Weights of a small transformer language model: 21 layers, 220M tokens.
MLP neurons of a small language model. Each row is named by its layer, matrix (up: input weights) and neuron, and shows model dimensions 128-255. Each number is 200 + 40 x the weight over its row's rms, rounded and kept within 0 to 999.
After each neuron's rows, "fires in" lists the words (lower case) most often at its 100 highest values on Wikipedia text that the model never trained on.

L14.up567,219,228,199,251,147,226,194,167,213,187,213,143,147,208,194,169,289,200,240,191,141,206,227,226,222,171,122,188,117,189,179,239,220,202,181,171,219,127,218,229,207,225,165,200,202,183,156,225,214,179,194,172,186,252,189,269,160,257,188,150,162,185,206,155,207,223,236,181,187,230,136,194,158,149,206,167,202,214,250,177,240,224,229,167,258,218,209,225,229,154,177,225,221,235,256,163,176,180,217,207,202,217,184,168,232,145,286,173,159,121,237,254,196,209,227,155,243,180,258,152,270,181,216,180,247,176,181,198
fires in: "a"

L13.up204,196,271,135,200,203,165,162,234,248,167,151,213,184,190,211,217,160,277,213,255,186,203,189,217,203,219,195,256,130,117,208,212,204,201,161,236,99,195,188,215,249,203,197,178,222,245,268,239,149,179,188,241,277,194,198,206,204,220,186,161,188,213,243,179,205,279,202,207,108,156,172,152,224,148,245,176,255,249,156,194,235,207,219,179,259,173,242,180,204,153,201,207,117,198,216,149,242,177,221,206,173,203,202,143,224,307,139,174,175,148,229,152,126,239,190,234,256,157,222,195,175,285,222,208,161,200,234,286
fires in: "she", "so", "some", "since", "the"

L13.up532,195,221,215,254,233,197,211,243,166,131,178,183,219,111,199,257,286,232,172,167,124,233,259,190,177,212,212,176,146,226,153,218,239,196,198,181,236,177,224,198,245,197,208,225,226,226,155,127,164,153,205,183,200,270,160,215,193,194,183,132,232,145,270,168,190,245,173,224,230,199,206,146,167,141,198,145,240,177,195,178,198,169,153,177,218,180,206,216,183,268,199,214,219,207,209,210,239,163,239,174,168,194,156,203,116,199,239,208,112,218,183,238,218,204,152,225,290,210,153,235,243,189,268,228,74,178,165,180
fires in: "a", "three"

L4.up20,157,242,153,188,172,174,212,207,260,162,187,216,217,158,211,163,252,174,196,251,183,231,228,183,189,208,180,191,249,208,259,270,195,252,190,145,147,223,187,185,162,70,209,154,190,220,204,144,222,181,189,183,213,178,120,117,247,223,203,204,210,177,121,159,162,182,275,231,137,183,220,222,249,233,182,200,197,139,242,214,147,208,196,170,235,254,228,204,215,215,241,184,208,214,228,158,249,171,178,205,227,199,257,170,151,220,179,286,157,193,169,178,257,221,167,240,158,280,259,181,236,196,210,255,187,118,210,213
fires in: "election", "event", "laws", "elections", "suzuki", "eventually"

L5.up74,158,138,207,211,310,191,267,151,242,211,168,209,186,126,262,221,168,156,203,149,231,200,184,222,217,158,158,129,156,209,222,124,274,216,185,202,155,249,274,232,297,190,153,187,277,186,253,243,216,231,186,201,238,125,269,250,208,170,229,212,134,262,204,260,174,142,220,189,124,215,218,193,110,179,188,203,147,167,217,144,181,189,156,137,204,198,193,133,174,208,278,224,187,222,228,261,123,218,174,205,141,265,195,168,164,229,178,200,171,216,207,216,224,147,176,160,282,240,258,179,163,153,210,268,270,154,182,212
fires in: "team", "teams", "instruments", "system"

L5.up465,169,181,188,176,160,220,160,223,133,210,194,202,237,212,141,204,228,196,204,250,203,216,205,191,157,215,184,220,253,213,239,148,254,183,120,222,217,184,193,300,161,233,202,207,278,178,162,225,189,182,154,179,159,281,243,187,185,169,226,208,223,173,187,145,180,288,203,254,258,194,156,227,228,210,234,201,175,197,170,213,157,206,247,198,159,174,235,225,169,231,175,227,206,123,254,202,230,171,166,191,220,161,173,143,254,237,130,183,162,164,173,120,107,244,209,225,208,191,208,120,198,188,152,191,184,191,182,319
fires in: "to", "town", "northern", "name", "top", "total"

L3.up217,223,222,247,181,144,156,174,193,279,148,147,132,234,216,238,167,182,214,206,201,174,218,199,212,181,207,172,206,195,181,180,268,192,152,174,190,224,232,181,184,272,260,208,210,165,178,133,174,255,238,179,234,293,106,183,140,195,201,206,190,164,261,215,197,149,214,190,151,184,236,236,235,253,117,193,203,149,147,170,214,189,235,177,196,191,197,252,217,222,260,160,140,234,216,154,181,154,231,180,216,154,194,172,128,220,164,158,237,119,290,202,177,198,229,240,166,218,277,226,248,201,263,211,252,184,155,205,195
fires in: "wrote", "released", "royal", "release", "greek", "week"

L9.up658,172,159,86,308,154,283,154,303,228,177,195,191,140,178,206,214,234,206,222,214,175,208,270,228,177,172,273,249,164,203,251,226,192,191,177,120,274,201,244,171,196,196,198,278,302,169,73,225,235,184,124,185,240,173,275,188,177,226,235,214,243,193,216,215,264,244,200,171,274,148,198,204,185,192,258,236,239,158,185,165,267,177,167,202,244,175,234,164,169,213,79,180,186,179,252,136,229,163,157,143,243,146,279,234,235,191,136,239,149,141,200,181,213,209,223,216,194,174,158,230,224,184,137,204,194,184,190,156
fires in: "performance", "town", "total", "wife", "performances"

L3.up534,167,115,216,189,191,129,244,244,265,205,294,218,255,290,267,185,151,181,231,236,286,212,214,170,244,187,191,211,134,133,266,173,225,218,122,239,151,170,192,203,282,173,196,249,194,240,223,195,232,239,189,209,154,215,222,124,198,148,259,237,183,234,196,219,236,164,181,179,206,192,161,194,226,214,257,210,232,207,193,63,143,155,146,135,259,148,187,251,197,238,254,239,169,214,156,191,229,175,255,208,226,224,205,214,146,148,262,157,145,144,186,186,178,185,190,241,260,218,217,144,118,113,239,222,251,168,210,224
fires in: "team", "named", "mother", "teams", "music"

L4.up629,219,232,147,192,264,213,201,246,248,231,208,256,177,265,221,211,218,115,258,180,199,257,97,197,171,230,120,167,194,185,217,154,198,231,177,236,189,183,220,159,197,136,181,206,206,201,197,160,207,209,149,193,224,157,157,180,237,199,218,224,224,188,132,176,147,177,224,182,267,142,175,188,183,193,237,227,225,151,187,215,171,216,216,232,193,204,200,200,165,231,145,210,192,254,209,160,267,217,180,183,251,278,222,133,209,157,271,131,179,183,219,178,226,280,148,149,224,270,258,131,189,225,148,240,210,228,200,224
fires in: "research", "championship", "championships", "casino", "lobster", "mitsui"

L5.up455,189,292,200,128,128,199,182,272,137,187,195,200,198,157,245,175,225,231,172,257,215,202,203,216,226,126,264,142,165,197,173,213,248,271,196,216,232,176,212,152,200,166,138,217,272,243,221,104,227,180,223,127,215,277,165,234,119,158,212,192,172,210,231,233,239,274,208,196,163,132,214,287,152,191,270,198,152,211,251,234,221,221,225,202,212,203,168,172,213,200,226,271,149,270,263,236,187,172,252,188,255,126,257,254,183,185,192,148,191,255,176,264,279,289,220,157,198,154,251,226,142,191,221,212,218,201,233,184
fires in: "black", "blue", "back", "sixth", "doubles", "six"

L3.up570,265,188,79,120,201,270,217,225,208,148,164,194,203,206,238,288,252,216,203,212,107,230,183,217,239,212,158,258,232,216,224,227,252,269,150,195,180,218,174,245,205,224,150,176,167,243,184,153,131,178,201,199,229,191,208,172,204,213,258,167,125,151,112,175,240,254,190,165,240,165,211,172,214,221,146,221,212,224,184,172,135,176,244,221,148,231,161,165,194,154,221,202,203,188,117,162,141,156,96,231,230,153,236,142,178,241,169,179,175,161,246,268,235,216,180,248,165,244,270,206,224,221,211,121,182,136,168,220
fires in: "then", "against", "election", "event", "again", "east"

L10.up185,180,231,267,230,124,295,179,221,215,298,253,224,235,228,143,204,191,257,156,174,231,220,221,238,132,219,195,137,245,123,205,253,160,183,244,213,254,127,193,178,135,226,211,185,243,176,182,199,156,193,212,173,209,267,176,209,170,197,137,151,200,229,200,157,238,135,222,181,196,238,174,224,208,123,187,161,190,211,254,237,106,193,272,130,225,208,230,266,182,200,213,208,151,213,187,242,202,152,215,173,169,232,183,218,147,186,262,268,177,222,218,299,214,174,234,233,271,186,222,305,223,208,176,211,161,126,152,191
fires in: "one", "part", "member", "a", "species"

L7.up217,152,212,165,280,149,255,205,257,207,157,223,210,213,174,237,225,210,204,205,275,237,162,154,211,180,255,157,194,192,172,171,208,260,231,224,198,166,171,235,153,228,242,202,211,144,116,193,224,186,212,209,216,221,191,219,189,235,220,180,201,232,181,123,164,192,186,252,172,232,131,208,224,161,160,320,234,134,190,233,261,237,208,247,142,181,234,169,224,167,187,245,187,241,222,251,131,159,232,228,217,216,190,169,196,168,157,220,203,207,184,227,216,201,189,199,154,209,242,265,252,190,181,160,212,175,276,166,181
fires in: "before", "championship", "championships", "relationship"

L3.up434,150,173,223,282,223,132,219,173,215,228,214,177,231,249,195,169,194,279,181,243,221,222,245,192,224,281,162,216,251,221,180,178,206,194,228,181,234,180,145,181,224,193,244,190,106,213,208,185,197,192,188,157,126,227,153,181,221,243,78,230,153,317,232,187,159,189,169,189,207,226,219,221,165,194,131,225,207,160,152,223,235,182,208,204,170,148,227,184,215,258,230,196,190,208,273,224,197,175,191,187,219,141,266,205,276,169,237,162,180,216,185,226,130,214,160,252,204,182,146,145,218,242,124,200,190,176,155,229
fires in: "total", "music", "votes", "division"

L3.up87,226,237,141,157,178,154,174,175,142,221,205,178,148,237,207,219,167,224,211,248,268,143,175,222,164,136,201,181,267,251,171,193,181,177,193,235,230,209,241,225,213,194,223,215,209,299,206,161,189,227,169,243,233,239,136,177,166,197,248,217,255,310,149,206,144,255,177,219,296,168,208,232,189,258,187,252,196,157,173,231,186,198,249,187,143,225,199,160,229,159,197,210,222,181,171,237,169,155,190,172,220,198,241,234,208,201,226,203,109,208,240,173,197,250,206,213,202,166,157,184,159,221,292,235,206,195,173,150
fires in: "six", "liberal", "sixth", "military", "hospital", "qatar"

L12.up551,168,220,201,195,147,168,206,227,271,142,242,190,160,236,182,169,156,166,205,258,264,192,240,175,161,274,232,212,111,179,278,107,213,216,228,192,163,185,213,144,132,237,177,203,234,156,236,203,183,208,153,169,172,207,210,190,222,203,243,150,210,292,233,234,175,199,318,173,129,179,233,203,204,114,208,196,184,195,161,235,223,187,207,197,255,183,166,220,188,185,239,187,214,231,162,157,218,219,271,283,161,202,129,260,184,203,216,175,206,119,226,188,85,152,228,243,251,212,179,201,179,279,159,251,264,226,237,222
fires in: "the", "other", "any", "its", "them"

L12.up767,228,225,170,137,173,225,202,161,117,185,185,225,180,156,183,135,284,215,235,201,165,259,230,186,264,236,174,216,137,211,161,199,210,226,173,223,210,159,191,228,193,197,237,246,177,236,189,236,194,219,226,215,181,206,273,149,192,106,247,168,211,226,220,202,282,216,171,199,189,267,239,214,172,193,219,221,179,206,254,236,254,223,149,235,177,244,179,203,204,186,257,204,216,173,275,181,236,187,137,157,142,164,163,235,175,200,226,192,221,191,193,213,198,190,168,233,282,170,193,122,224,236,156,147,228,157,114,169
fires in: "a", "this", "one", "on", "through"

L10.up556,199,262,201,181,158,241,216,194,261,111,157,184,141,232,217,194,135,230,144,278,197,260,213,207,217,179,261,221,239,160,231,214,192,209,183,231,167,229,253,208,211,231,216,175,285,210,266,210,157,256,165,183,236,186,193,160,138,254,172,164,187,251,187,212,205,174,163,212,176,206,257,191,190,226,194,226,258,281,214,296,169,189,204,198,259,250,156,210,224,185,213,278,172,182,244,211,176,251,163,209,195,217,188,219,188,203,209,208,224,92,191,201,194,290,209,219,226,158,266,220,175,183,112,290,246,283,215,178
fires in: "the", "of"

L5.up4,164,232,162,184,176,252,236,165,224,163,170,165,166,180,269,240,229,272,160,249,235,228,252,166,206,216,239,268,194,225,219,189,219,169,133,171,221,155,209,148,212,217,132,119,136,211,256,191,174,224,250,143,199,195,241,216,186,290,232,150,192,345,226,68,177,200,209,217,231,174,304,175,150,270,152,199,184,194,184,245,210,175,206,160,183,216,284,164,139,217,116,173,128,101,230,188,203,188,146,186,254,160,205,243,247,158,197,234,242,193,160,223,188,167,217,226,205,175,196,251,162,212,191,246,183,224,130,143
fires in: "of", "services", "africa", "african"

L10.up57,142,176,215,214,158,128,216,161,222,197,195,205,153,208,187,219,164,133,178,175,142,137,198,176,178,171,178,200,195,197,239,144,175,268,216,181,137,162,235,221,267,197,209,187,224,199,242,122,255,179,232,96,205,239,161,204,186,215,151,126,195,132,270,229,194,183,148,208,190,242,191,167,157,206,174,183,216,248,293,239,248,131,181,177,201,261,162,237,214,168,179,217,224,224,160,270,123,206,236,168,277,267,145,179,224,212,294,250,50,189,226,165,120,192,268,154,185,251,182,133,171,230,207,273,161,271,193,223
fires in: "a", "the", "s"

L7.up121,166,228,223,215,215,204,131,243,166,154,224,214,192,198,235,205,159,209,151,230,251,226,248,192,153,227,218,291,234,219,209,186,184,159,132,245,197,210,210,199,249,278,256,264,213,200,170,204,193,192,201,131,203,183,282,216,224,209,186,225,279,231,230,181,170,284,140,194,154,184,258,167,208,210,214,195,170,190,260,176,116,213,243,140,313,223,195,177,196,116,216,276,210,159,169,152,181,218,232,245,188,181,246,217,173,274,210,197,164,234,193,174,287,194,183,241,244,160,261,124,183,209,99,199,223,224,145,209
fires in: "the", "his", "their", "war", "them"